Weights of a small transformer language model.
Architecture: LayerNorm before each block, rotary positions, no biases in attention or MLP, untied embeddings.
Training: a variant of Muon for these matrices, 671M tokens, 10233 steps.
MLP neurons of a small language model. Each row is named by its layer, matrix (up: input weights) and neuron, and shows model dimensions 341-511. Each number is 500 + 25 x the weight over its row's rms, rounded and kept within 0 to 999. Numbers have three digits each.
A block is one neuron, or neurons of one layer that tend to fire together. After each block is what it responds to, as a language model described it from the Wikipedia text at the highest values.

L5.up370:541494506506516475516511504497522473526530517536480438526534484504482492510531479514478519456545505517471500510506514518486518510505481511458497532523526483504493501473467509500531494489479478495536506473509507503524501534527536477512529526547455487543509490510495536484503473527460484529453472532525519514464518487491505485476510489486500497510501476539554527460482514488465491469493503487475511463535491503502460480532477497519492531482495517517516504500525462488526520508517552493476488548470486517477482465528
L5.up393:501512533470476465508520496494484495539526456472499459523538508505491464525491521489505509504524528501544519516529543501484502507513536534518504508498506534544462493483464520523476486490549504506483517519540515507498518503504449479517482512532513497494501456530538512495482523445494516476472480493544541477468476465538535457497500486506474461538507494498503493486529505475514475475512528481518460535445490512521508483515496501511504508451461481491475486534515440514512521477454537492489494514466498509504498535489
L5.up787:540509460509517474461567448509517492513507473480466489471520493499481475533498533492504495522479492497486514519513561488453450494505521506559484504508492482479479464481523557534499535485531518436488557484546506526511525530497471513499509526487472504485538521509521484505489493527460520503512467533460465475524492479503504490516520493490457441502481512485444518498501500485537509500527530542515565495519517511490530545498501466522516476502512491499520510512477534484489463497493504476511511516485488498519479437495
L5.up1407:498455505537489486457501530468513446508524512517486518517532492502505471540498502522442525501453508470494495486513540506548481481474497548523540507461512490493504528505502513533479527503480488500534484472521471500534512532535478443498492491483504483481477485492479497472505493521520519495501507534465511507503496465473516489500506483492478504517504486503519515494521497505471485463457480504476506484524491514520489481520487498489530501478462505461502514524501501487484490474476492489487492532539452514464484496523
L5.up1657:519528489490491502501471507531459527502504473512479521535506452517522451489527487507564501488506530535562471501485482491473518511482499493493472474440480499481519512558487517512509502456499481515495487478490522483479490504569505503449542500489475496477533481519471500482497486495479492534531497499514491475516491514503510498518484505533437452470504533501487492501511503533443511509512494487541508483508501479522483510488508523503521497468501538455491493475529535474532518486502492518477501492480496525489534549515
L5.up1669:521495524496493483497535523488563514541484487493521438488485524475471421571541508498474483499507508517490492582519509498515515530497473529458454535476495533522475516482496510544491490488463502493489506474511501503490514531507518493549468481473507501489492470507529477490500500499440562524445521542551494513511516490485494477498476498506542491532481495518518488523497471481501507469494504511478507455534509484515477535541504489529549516485511508490534466549532497521538487518500494515480490547497487470432477497483
L5.up1747:529482504491474518551508496514488524455506555491509533532492490518469451511477509506446488451462495486504531497464524489487501529510520513486458509475536436507517493460509516495533488463510458498519468497454485500531507506521537462489465552517491519494486484503526489522462528483520483491494512504503488518502508503475509516510524468530506483528457493527430467493498500517494497474514517451523511489525480500519497454478447473462544511566467518479526499508538507490545471448467532473459469504489512477519513516506
L5.up1818:483452539485536487483515504502513485484499480455497460505539541482489514501494469478476478526508481503476476495527504467473497525520457500483491526533495495490490564499508512511466570480481531477519505475472522440468514556557494537493559517489483481538441492485464529500517487525520478502519509437483513498461469456473470505436534505523501509502464476505448492482473501505509476470513500533522511525461532498487512458548477512514535515520522470495495508518502496543535551472485513540506480474501492478527459519507
Digits of stated totals. Digits, and the word "of", in numbers giving a total or count, often after "a total of" (a total of 47, 19 receptions, 16 goals), plus tokens after "Total" rows in tables.

L4.up190:523532449489460506510496494484476524498525519511487493514488466451531488487433523483458499521471479446527531452477476533538458520486492498495483514486508480518520504473527476502543469472529451516540536504495454491499475493523516477488474522498516530504447500491479522517517506529498504497509484526537496459541497488475475480510513473466508479520498511514488510506512554494549487494519512487517489514499494485484465493514470500473533544502532481531528525496523533527528524517535515552496510472538509445499493534535
Comma ending a complete clause. Commas (sometimes colons) right after a long finished clause in Wikipedia prose, before an elaboration such as "which", "although" or a list; weaker on final year digits in lists like 2020.

L3.up161:469472489449484507522530490484518530524476527532492470521493489467453528498492500526515473454491500508492496490528494512493528508497466515487501499474513499467517447495474488562518531512536524484511517492501485503466476529511526460519525531455504497544492507502484490493533473494496507513526483556544467564513473503492497519495524466506498467472497492505467502494487553491481500505489511517490475468529481472491481488519495486492513491450512504509493542537459492515497478516535474476529506519488481465478510481515
L3.up232:514467480511519517488541497492552540523483487479544486449514507490466494515508478519547515502479487537495505450511494497519495513515494522507486491501489450566502494520503487491502508475481518478495504494514473489523535558516506546475460486532486548449498475530510532498515557478506546493475511539509455500508495513529506494509503451493468496473493469502475521501496518467506478480545508533472519543506496498487574494464545495511469535492555518474500494493496526474471520495538487475485515501463518517495482478552
L3.up496:501521495504451458475477522508496526524470502490521517500491481507475507522495511499527484513512531464531504506504463547528502464517549469497507495512498448477510509513531478468526452510507482462497538506514549475500527529501496525502493555482539521493484524498484502495504496488493473536483522458475489495490482533463469517475498478478467481501509524509503532524531497458473535482481497511505507492482481479531491444568548450528531472538440499501518505445487493501457517491500488498481505499459506496532487479506
L3.up620:508478471470474488554471453474496522534468489456492540539503499515458532500480512478540522505474492448487535502485557521465471449482491484464483539439529479474516495481475518465507513518489524466514512528490513522491519508509526539536478452491517484487491512494498461478497491472515488518475541529524501510492472498473475533517507450497537481549508538491490468473536498478513510523553517472471488503526468515489544499491476481507463456505507484516499485507487499482508509493485476443537493486477477447487488510500
L3.up643:486512497479479474503527476461510524557449475502459455501531471469500495565477535516553460472456515474475475475527477527501481517515479479574478491469528515476519484558477504543501494479492500499478527490514479497480444516509503515454495474466466475481500510484483470498514490486495526502529500485519537538498511495514490482468480547472481508522478475486483500494525466492478444486491481503488457467505486526510524439504478521506481536474496488513482514512479489473498515479486534486522524492508500508482529522500
L3.up1156:543453488469497496553494520506524490503492488494503515504481497489498452492457489520478485473450533482513472484503510520513448489511443515532479496496471514522478511506484502538512495457527472499496490517482505487538505437526504523466473495513470505452519495498529483492453507474499472474495486510499491482534433520492511504531517482528514464516506490535509515506551513525516522532540511491474445501499475516494470486530487507518508509523530515493481464464475500521529540485531517495487487503504497482483534491495
L3.up1600:517506505533484476455503487484489507463455482493509485471513482523525475537461542494506502477492486480518484494521532435484469444461469467508474558495507569474510466520488545522530496501496513473490503515490487519523498560564514525442466483487495516529517462484499491491531495466461483493500484497510477476497477510500539498483513493489512507479463486537455479501476526478517496515499499531494498472475501517443524514533512498478474524547492510503519488544495492489485509520516544477461532529507505485491521466458
L3.up1780:525472515481507463537521490473556476518505521491466442505490443541455451539472485519534501474469557481492492486496521483480519537488475493565482490521492526512506475513459550460513474462467459518488536514530511520532540436508496506505488509469507476502517456438486561502519520471491484466488458533512483491517507509435529474458495519436522465508485501541553520522516495505503481506475503479506495474495491501465522489478494495515505526511548452455490472533528470513460512485504531485541516536510493483504554474481
Inner digits of numbers. Non-first digits inside multi-digit numbers that are not years, e.g. the second digit of counts, percentages and amounts: 10|0,000; 2|98,000; 6|0%.

L3.up41:527493499489474488519490510497456473517512540487479511486522510507471502507489501546518521477498483476466499536507501527451491505524479500472528462508491514539465507523487494497523439508472483499505436505484478500508467483518517511499468449516487506489525515484509490497513522505504515464541558462478528520475513516436534508528504523492499508496534472526507503532496515491528471477552480449490544506474483561499535461470544505502503539476506450522520444511512525477514481448436494491486536511518509512523482489522
L3.up280:496536502544505486487507478530460482499522516485545492500531495520509517535500539511522492503528476548484538480525486500555450495534505561533485496508520459523520523479513464496491491517474490510520465504469477502487521525495500484479458536502509541499492496527513475465519498526529531501503487489483495472509550501477461560467473494498517500518514466466538530501507466497504509510483487502521530493512495465499451442515530491531471483507524559479541469502527513490478500486521474482522473554524448505533479473537
L3.up295:504480513489481474502479498473482507539461512493469522495496507510525496472492527484528500459466494486548499548485490471504476553522483490473511507463536489524502547547484513514475489505440488457487512490462512495503484454512450524439498502540437526497505515516528485511515474493494472518461512463516515505456479484492519521494496486524488491510526510470504520525491482520493513538464479453468444514544494569480511502469505505534490505492505470532499508522492516504531469492507515499494473520530495502499514486522
L3.up334:498486497479488504503506479541457537475511549497525508480517493510478549536459493510541488480525543536464541503449491463455483538524469514517504526457501527503486470517474483488511509499511479504537482498502453495499516480508480453520480503492490508453529513467519505517512467505520513484509494448498500492490461551487529526543477505468493528468480492508492522550486477517495470492486507512493491497488472528478475478525525483515538472446530490454482519500498518480520529472516475487520495500530514562473478472503
L3.up581:493481471518506463509480485466514475511534480509528490543504497523462495538507477507546487559507521507498480537476519516469499522469502490550514500478512511526521478519506507500509496493449508494510475510544511510519553513474501479459467462535493506471499476500545515456479442491514482474495554503538519490492499483462554502533481537499492539530493481510477532503520486500458446498458478522521465515484463509502484477464513487509516482521512505512480457479496517459495457516507497490488520507520481497549514511501
L3.up997:490494466487516531501480493521469489544496532493505459513511482504536493562501468462509529505535517530492488537472487473457427534516459534496505490476498504525552486472482486513496490560435462447501514526480489528480513484512475495488494504525479513524554499489507480506510471520465487499542514489479501521503495485454495512514447541456530579519508514501499525553496490517472467510496488467485511482510502485462477482522526504525499518484479510508480484469503497510425517442526475529520513505497513498512527466537
L3.up1767:450486502486474512492524534554501477479484596520467469440510475473506510537455506509503481475491462502504520469504463491494499510504490484498529517472531505500476490497510476509526505467511505512515516521506497467539520460514467487499516528516474509419486540471523478487525500555480487541507506524494534486525523491481465526522521527464535509489496519513495488526458498479484520510475510504535540497525481565509527500492526532523465471545487514472526496497490537563472492490493529502499552497514470519481500463522
L3.up1787:520476489486538509473524466468485471501489519467472512480457499485474479506477486497531508487438505492510505526472551461475451467509474519511529521480485479505480510489506489535476499498518499510508478498519498480530497417525469512513489515461523510499521483528571472476533480471515442489498469473471501507489487496473543492519466460512473479483434515497492498510524472513465441481521504483478504491530522523516492494553492517499484488526495494461556489497477522469549481479508535505513539518521529488498503478467
Words inside titled names. Words inside multi-word titles and proper names, mostly song or album titles in quotes, e.g. Got It Goin' On, Smoke 'Em If, Deep Water.

L5.up170:515515500480510479488525498493504488482501500522505456517489521518559467478466507481510468513515527507532534485512525515512450504532530465425484534498520497510514474481476527503504468474503492520534479507498505541516512550465512506514522505510492485517486473524523527464515486505537524491491495484459507503489505450485502470495452463469491494490531535485538504498484544529444498516475480481529511538497458505536481482482476472449522528449493549470458481497519449499514489485486495462514502515481481489516445491485
L5.up236:525488460502501494497487519474516492448500511537458494528505519535516507528472529522496506527538501446519509508477504485515503488503544486495483484498537487515495479434456479482511477496514489522537495504533463509510464509472467516507519498504496492457512551531477469481525478537478489439491457501483506508499478533436467521477509502471503527500496488489482508444501574511499560529522541527478501522524496496507510496523494505501505495506478494513458468529493505517506515523486497497523474483516482505489498505507
L5.up488:497476502491508513510497498525509521482482494452496500496487531531550514532509540481484495532495496519520497522486505510547489462493505469520497537483521502498479460477495519526487504519466444469460531510528490500474499497506486538517457485512474508501496504503495547550521521519492490539531482503472488497479526481492537462486513444485496456504461459542474464472529483526516525516488454551538499495491521442484540504520496484521511472523491477519514475486517501488489495511496513465453500460488494509478515508546
L5.up1037:485493493496544536503502490451518545518459534534513503503471527474500548490502491473503461521536485493506527475513523483463483546483513526450484507566479507432514541460500503504509565528488510484562525466474497504475499532500497500444495495526502524550480486492447468492531467484549509549445458482536506531511501493475489443479493486496485516498476524494461457488512519507525513517498472525489487484496511502510517501492511505499511544482477462486497480521495488487510501529510560486495507489477475483503494491518
L5.up1087:489447497515531450472517527512516504475520487531474494547460517479462512529500517486483480465515491469543498485510505455490501498506489463516541462502523497498514481468479539495493512500521496544454505465509436501526458522476490525491472510494488505478494461523480499478493486472459467510484494508490492497512538500473497476471531466480515516488473463436507459465470507442501492543475488541465483520485530494495514456533523489486505516507529498499497508542502493501475523556485522418488502459540499495511450524514
L5.up1312:481472458473426501545474505519480502528495505478493502501500536465521500519481489491510494537522496498523499508508515479508456486505462483482512523498498492536465452551466490448472489493459552490514452560505524519484517502501475509550478490487490494499513468507484464480540497509501489490483488427487534478487451531477496526519495483488571542533542505480486486483541507490506531518458535458485489525530486499543525450492485488492509494504513471521503519494484524493501481486496489521510521448471488484466503493524
L5.up1445:523523558509514504539517480481493497480533531492506527461516521486436483488424502488516484520439513494493520471517453482511486497460501486501518477461557511550486493483487497499495473497528470475554517467475556504496507475473514547526486494525466511459505470512516520472546509511507440505488481528508490485506482489506458524441505466491475472452473533503487536485542501518506507467463524483503488493520513502560478505509493517510482513494516474503518518495449507466494525523562499495482508564502500506534474546544
L5.up1584:484493498496499521486551523499532546449528491533527524485488532479505471489481493496506496522441486475541506493509491496497461515490512510489522496521541502565538502416465537500453486471517474495514498493462477479475502533543512510531504478521529455514506495509458504497548510487503480443497479516478486503527480453468509517484540440486468504494492498475512499469524521499572494494514504461538515537483525497521434489521510451508504490489473436475490544521453535497504498492454466446497507498497496503485481508509
Clause-ending commas. Commas that close a complete main clause in mid-sentence, followed by and, which, but, or a participle such as creating or placing.

L4.up1926:455520534467481468523487516497494493506525489496491504499519489491496527530523531454541456480531496506484482503469518500514494490541494485540451481516534499464509545517516486528525507495498475549462494432499513482521474519491480475458483495484473461478537494507481502519475484527542458544526483491480481498500559492471501491519512525473541449498532496507496484515506514510482468471467546503506518509482516477505471477511487557452506517510494460473535484483488523485505520500503504465525540495527450452511527452511
Mid-name continuation pieces. Continuation pieces inside proper names and titles, mostly the possessive apostrophe (Saint Mary's, Kirby's Adventure), also word fragments (El-bing, Bea-ure-gard).

L3.up27:509491450530501495512506463487486495478474502524499465480548526542476485468480489511496534490486500498500480492518520529506500510481498488501501530519509465522520526523481507472520457495474503512512492539506501507555496500481537494508527486491514480474541511511500436491499503488486489482509503464486490536543466521478492556513453479553543473545527512532491491490494532497506530503521491487457443475500476500518502452486505482535474511492487527466537497518515495519489503480511524496505539511484491459499486479492
L3.up112:478468514481541504517499498536530460504503529495533490572510463539497506512527555533505519523471503494515493485495527476564490532506480500468527495491449490482495509586489521503531514509453502500563489493507537532466443444535510508540502453496482456499538521489514485498482548488491468490523475486497487515489514507457494512505471496484518478517461494503476515478502532508479506481520504520485484518471543489461501478504498492490491522490472456533494465507508493460528469513450502498486463534500474528485520472476
L3.up162:510459492471504493501514476485469514501557520469496504512456530506444455447479493499511497475519512511500514489529500495491472542541531490502519472512532519503513505555521507491481487525493478478503484531508528493460500511527513529527485532523502522515533478502462539476468484537502504543475506446488521486487528556536473506493541517463515533513454482491539483451500476485501502482482558540481537468516491487532514468525464486505529518514491469488536503502485498541486510495510522521519467529494413500478501472536
L3.up259:509518497533532525528514485496475485450500513494474497489523527554484478489514536482489501509513506537518470508501475519498535486507464509549550523494505508513514525524495480526458558522498511481517505480502506512500512546475503537525486512456516516531501496472529502518473499507528508517516483503493441485513504496553519511487513518519485531461490527508497472501475512497560493473529499506478514516475534480489478449488516504527500487512484452499482515504525484503473526504511493466484473508528496524541505469467
L3.up539:522455481544505496500511474490489500516539505515578458498490492458467479479501522527494530486472531493512553491485501501486472531493567526494509509510536533515497532544490500443504534510465474527504537520533535471453509480544500557470442453502530528514497538493567532508525509470526480458507483498457496494507506537479504522494509469500466521465488543525513527510521487447528476472509500506479500511523488503537469496546498514472481533521488508513486522496541506485498504494496488520461492532493489519500486489502
L3.up801:515488490483538448522502511509525492482490473475516468502515475537495494523522503496530518489486498580436471545480484471494472470516503513495511486473544551491549499503505491506498475514479497522520527519511518468512523508550499534502429461469435507493491485493518503476519481479515477470520518489540505545519496490483502466503493487479530491482482519518518518530504501514461469491539525483498520487455492506508512458491529503482510498526515533494469521505503486479489504467483457515513526525522490517465511542498
L3.up891:543491537538504489506500484509478515503504489492462510473510492505507466512501478504492540497504472473523475495437475530507491528540547503469563496510517470469464471552512481501488474450534499497483495514518504449489492519468507477535470508556456495561515530500468527499501496464488492471466507531510556477467489524523554493482498465547456494523531514491514515488482480483531496500503525512516452478540470504500485535497495502499503506517521518488502515486506540513525494515522489514449502473512513536473436497496
L3.up1678:530477516496505507519496465499496513529547500538493519486451475463475494502482496527522465494473500533508503486479538513512499494470498516490540496496517511533473524526502488489458498463432535494483454514497474539489482530517547506455498496494536494533478482542490502521475510464490501462527459510451486532535509461456490502523498511458508494483470486470543486524516469565515525522493496510543500495502507515493469489494493506551500489477497483521525524515482511476494424520483506505484542498526459527541547484506
Delimiter after noun phrase. Commas and similar separators (colons, pipes, closing quotes) that close a long name or title, often in citations and lists, e.g. "Dictionary of Architecture," and "Red Bluff, CA".

L4.up1911:498479496498500487492453472466517533482499484472501492494516491556517518450528497486546500531455540504530508513518479506524528504483474501452500510493469547510454498502471517522500520471542515487484449503570511535536496444501535455507526515496536478492525502500507507521509473479505559517500470514518479495517497531488481510471490457486521521502484524490481521514481527474527482478561525524487491508521477524541542474532524497508493473519524511498494473521485506509485508534496485491476482532501498486516480498498
Quantity words before nouns. Fires on quantity expressions about to modify a noun: "of" after number/group/couple, number words and quantifiers (three, many, various), and digits in counts.

L3.up62:503493534513465489479530463478496519525509518512494490502529518521548462519508498488489481507533473511510482495504524509487490523457505483577492489463505511478526510484513488503540482484503487539514513467506528482484512510522499548543497527525427481476500488501460553474486512494469458466474515492483527529501456507490595483486506526530474543442492493497527521486508521507509490521494504477473508532494516475474456565472494477523549524506504480526505451507487478529513470493494565475503502485471511510537511481484
L3.up293:514457472472500449491496443492482486511507479423510478488541472528483501509489490483503495490468490473448478509505523485468466485496555485546513489463518501538490505447522501494475523528536507476488458441500486522510544535533549520476486523474497501506492470498477490498493514511510523472524464474529499517518519492495478536491497430510478502545478511516475514520505497489489471513491487534485476496484475521500514492479491515473516494560548519506506473501446483519466524497518503508470468474523535495510453506533
L3.up565:527491483523496485489517505493505534512473514495490463498447507504496495503499498535519518514575484469537484508487500497490497530560540492509511531499502533492526483514537521525462519530503491501525518506573482475444449515483511536496457531494553497537539512524518543449495511468452495488493535499510472496482481482458508495533469460538487466475526512473484473469485532477493472491483491482508534499485442485486557527520487526513527519518541544508471491483488503537452477489481540540490495491530468485549478457478
L3.up854:465489470494499501529512479520468456511570496506532517527497461513451511452491476474519501505527496535488494511466539496472481472494508467522456483468522445528517516466486500501540462486459500511502479481514492486506463496465505451471498508499511516548504502510497523552545503543467545452511501497510512544521490486495520526469561531478517485530462499498492476520521508502532527528484514463473548507482505525510488520494496508540487517519459491482507477515475493488533509457524453512529482509508508527538533469514
L3.up974:506524516504489494510525459490527480558513491473495548523462477512484472532511502534476477475493482463468513479475489498521476490541506501493525522503516506459472477519499519498513509494502517488497482459495479489497522498539503557513471467543494459489488491524517523519504512497483515478496502471511511522541508452519489454558532498501497485508532509499512471495522521443517522489498509495494499476539515489476493502542464572487503505488561505487487472495475483509555483500539532510496487548471498482504541485491
L3.up1096:525509427529524471466504513468462477522485513509509517457451484498498504507498499477479519545516473464514478492497488547491488518492546539495473508508483526474475511522481480505545508495501515486502475503482517513436498460526453550553449496541500448520533509513524501483507564484465462483487512482519538508453493493491499508477512497475468482465538534531476497457462466496491522508471485492456491497528514497480540494488506490489526479545497518515545503499486499529480492473453523504486545510486464493497460515490
L3.up1241:472496502473475473515511456505509504481517455449464470514537501526496461460524462496491507515519528495441491500482491523502489538504508514476466532464484488504499541521504526492520487505538555488487488517506522488532471485483551490514500546506538503548473505497507497470523491497459456538543503463521546530495465551505493471514475496469484495478517507513488508451504552507484496531495529534535507531474517467458468463520448508553507518479479495463484510539507532507541497446477479507490515510468507480523514510517
L3.up1306:561523486507538501510492538506480513520471529477498511446496467501520490472514497479494496503486485496470496502505515507492519476562522530466517505482476546505492510464498464533553489491482519503543506472484503490520508497417513494493471488496560515502543502516502567490511494497443487519489503492539491520494486503505516479473501498469488499529486458517485443504471469477526505517501538513465507544535469505499550486499545468541499530498522485459476486495481468466533528544502514520526477514501511497502521490528
Line break ending paragraphs. Newline tokens right after the sentence-final period that closes a paragraph or list item, e.g. after "…Family Tree." or "…in 2021."; weakly, digits and names inside table cells.

L5.up75:516493519547531510454553512514490468469510565570524497467486489505523543511504550480485484499486489494446498484464502470463488540521532464487501484527500422466478490515497512489515517471499462513499455515514452492537524486487480533497451507494506513539477516506509502485526538511476460511523497480494504523495507431496520488477458490467488512494502531501484549467489494520497556459477526490514495507492500513488477507490509501469530464511497469522531534506471484499473490504493509506484464505497487452501502471497
L5.up577:507452498517533521540486501514460502479450501475505491467490493512498515487524493465505510514515490470440538506478486484496491497471494497514483474497514520535478497461493491480495520459507469548494501473548479518541538482460486509500484468503528517488479522522509544526507516495520517485486474485472513534472494482524487499476486460444470502536512507469523484514512465511538505521515499473502475531538496552477536524509506524469449528520535482484498517511501495508500523481475532478499493494558491453502480507522
L5.up895:453482492455485504431513496492480442460525534497512455522484463530519541492486520541544514506510498482497537518467526478499530499495499545508506519470477528485478491512495511457565478551518529540515507477519483478511497463469512480481518460517461457516478523504534480493467454504472516517470494520490522507524510512475514505513465535485485519501464492536512523483453521495458506462472500506496478473508497502471504482495500560502581498513518528486543511500521524543524524491508516488508454542533539505494498482480
L5.up897:469425501541466491471505486477486523538521481492474532493534532517466460496483480492471517532518464508469513511529493497517472514511467525506487495512509531524530546499522528503490494515529497476486567509476579489512499508477498532513462527494501505475470476557503533483505511468493485511522455518527498527574502455507540537503504455487500513534516534517497509525478470523528496483515471528510482491507516503518494506483470511507487493484493479495519506540520563495488528470506497466494531472479506515503492464511
L5.up912:478505447464480493498479500503473504484492500548506523498478481552483502537481491470501513453528492506508478508507500494484496491501483510493495526474518488463518528521537570439515521514501507459473486488494510516528489499518460490468529448475508482534448528506532483468485484560510521540521492510483507511474496481480481508505517494500524516538504531470450499434536481522446576486518533506477545501524474532504548522528505534511508459521494483474514510446492480471500496518443521502494476492451499496505459477469
L5.up1111:464473499501475512486528542457488501493470482521500483519551493496467475524503507487483489488526489492469454530485486453510474524565467496513482505495472509493553493479477529499508515488531488513499503442453524513538520493489507522471517508490454517420535492496489513478461505498504516499481512525502521534507516474509532454515494522477507499501510504498513480451497498480473503485494517546488528460483500524528494488463470529538508495493544523492499478562457492487488474472447528474490523505541497516480541453476
L5.up1595:478498465489466540466512510466498484531498480506476524481469458526564492471478495525498490482534481533514505478485525499514531520504514492480520498482499530496515489509445503461536493474493516477508510459506496541453501500538485499463558491509504518519463522499526449497485467517541470488484524473446469443519482505513506522491471524496495505449517464491504492522456483493469482557495525489520498521500479513499543496492569497488553510455460501515507470511519458498456504489503560489483505460508480514539485462518
L5.up1816:463504480494521480468562488490473485532486474504517539512501511584529572504496505497491499553507488515526482502457480479456490510497500489490511504485477514470460457500517508491494549498496528483526460453485519517463537489473459490463497497497514525509478467513526483453509494545471467497524500491502469526483512418510573501529487500506485523474485500511482523509499485502479517497499509522502523497500477561498498483493476513505514490489555447502496482494452508478520477474489577498456505515504473520509545476511
Apostrophes in contractions. Apostrophes in contractions after a pronoun, mostly in quoted song or work titles (We've, I'm, Don't), plus scattered mid-title words.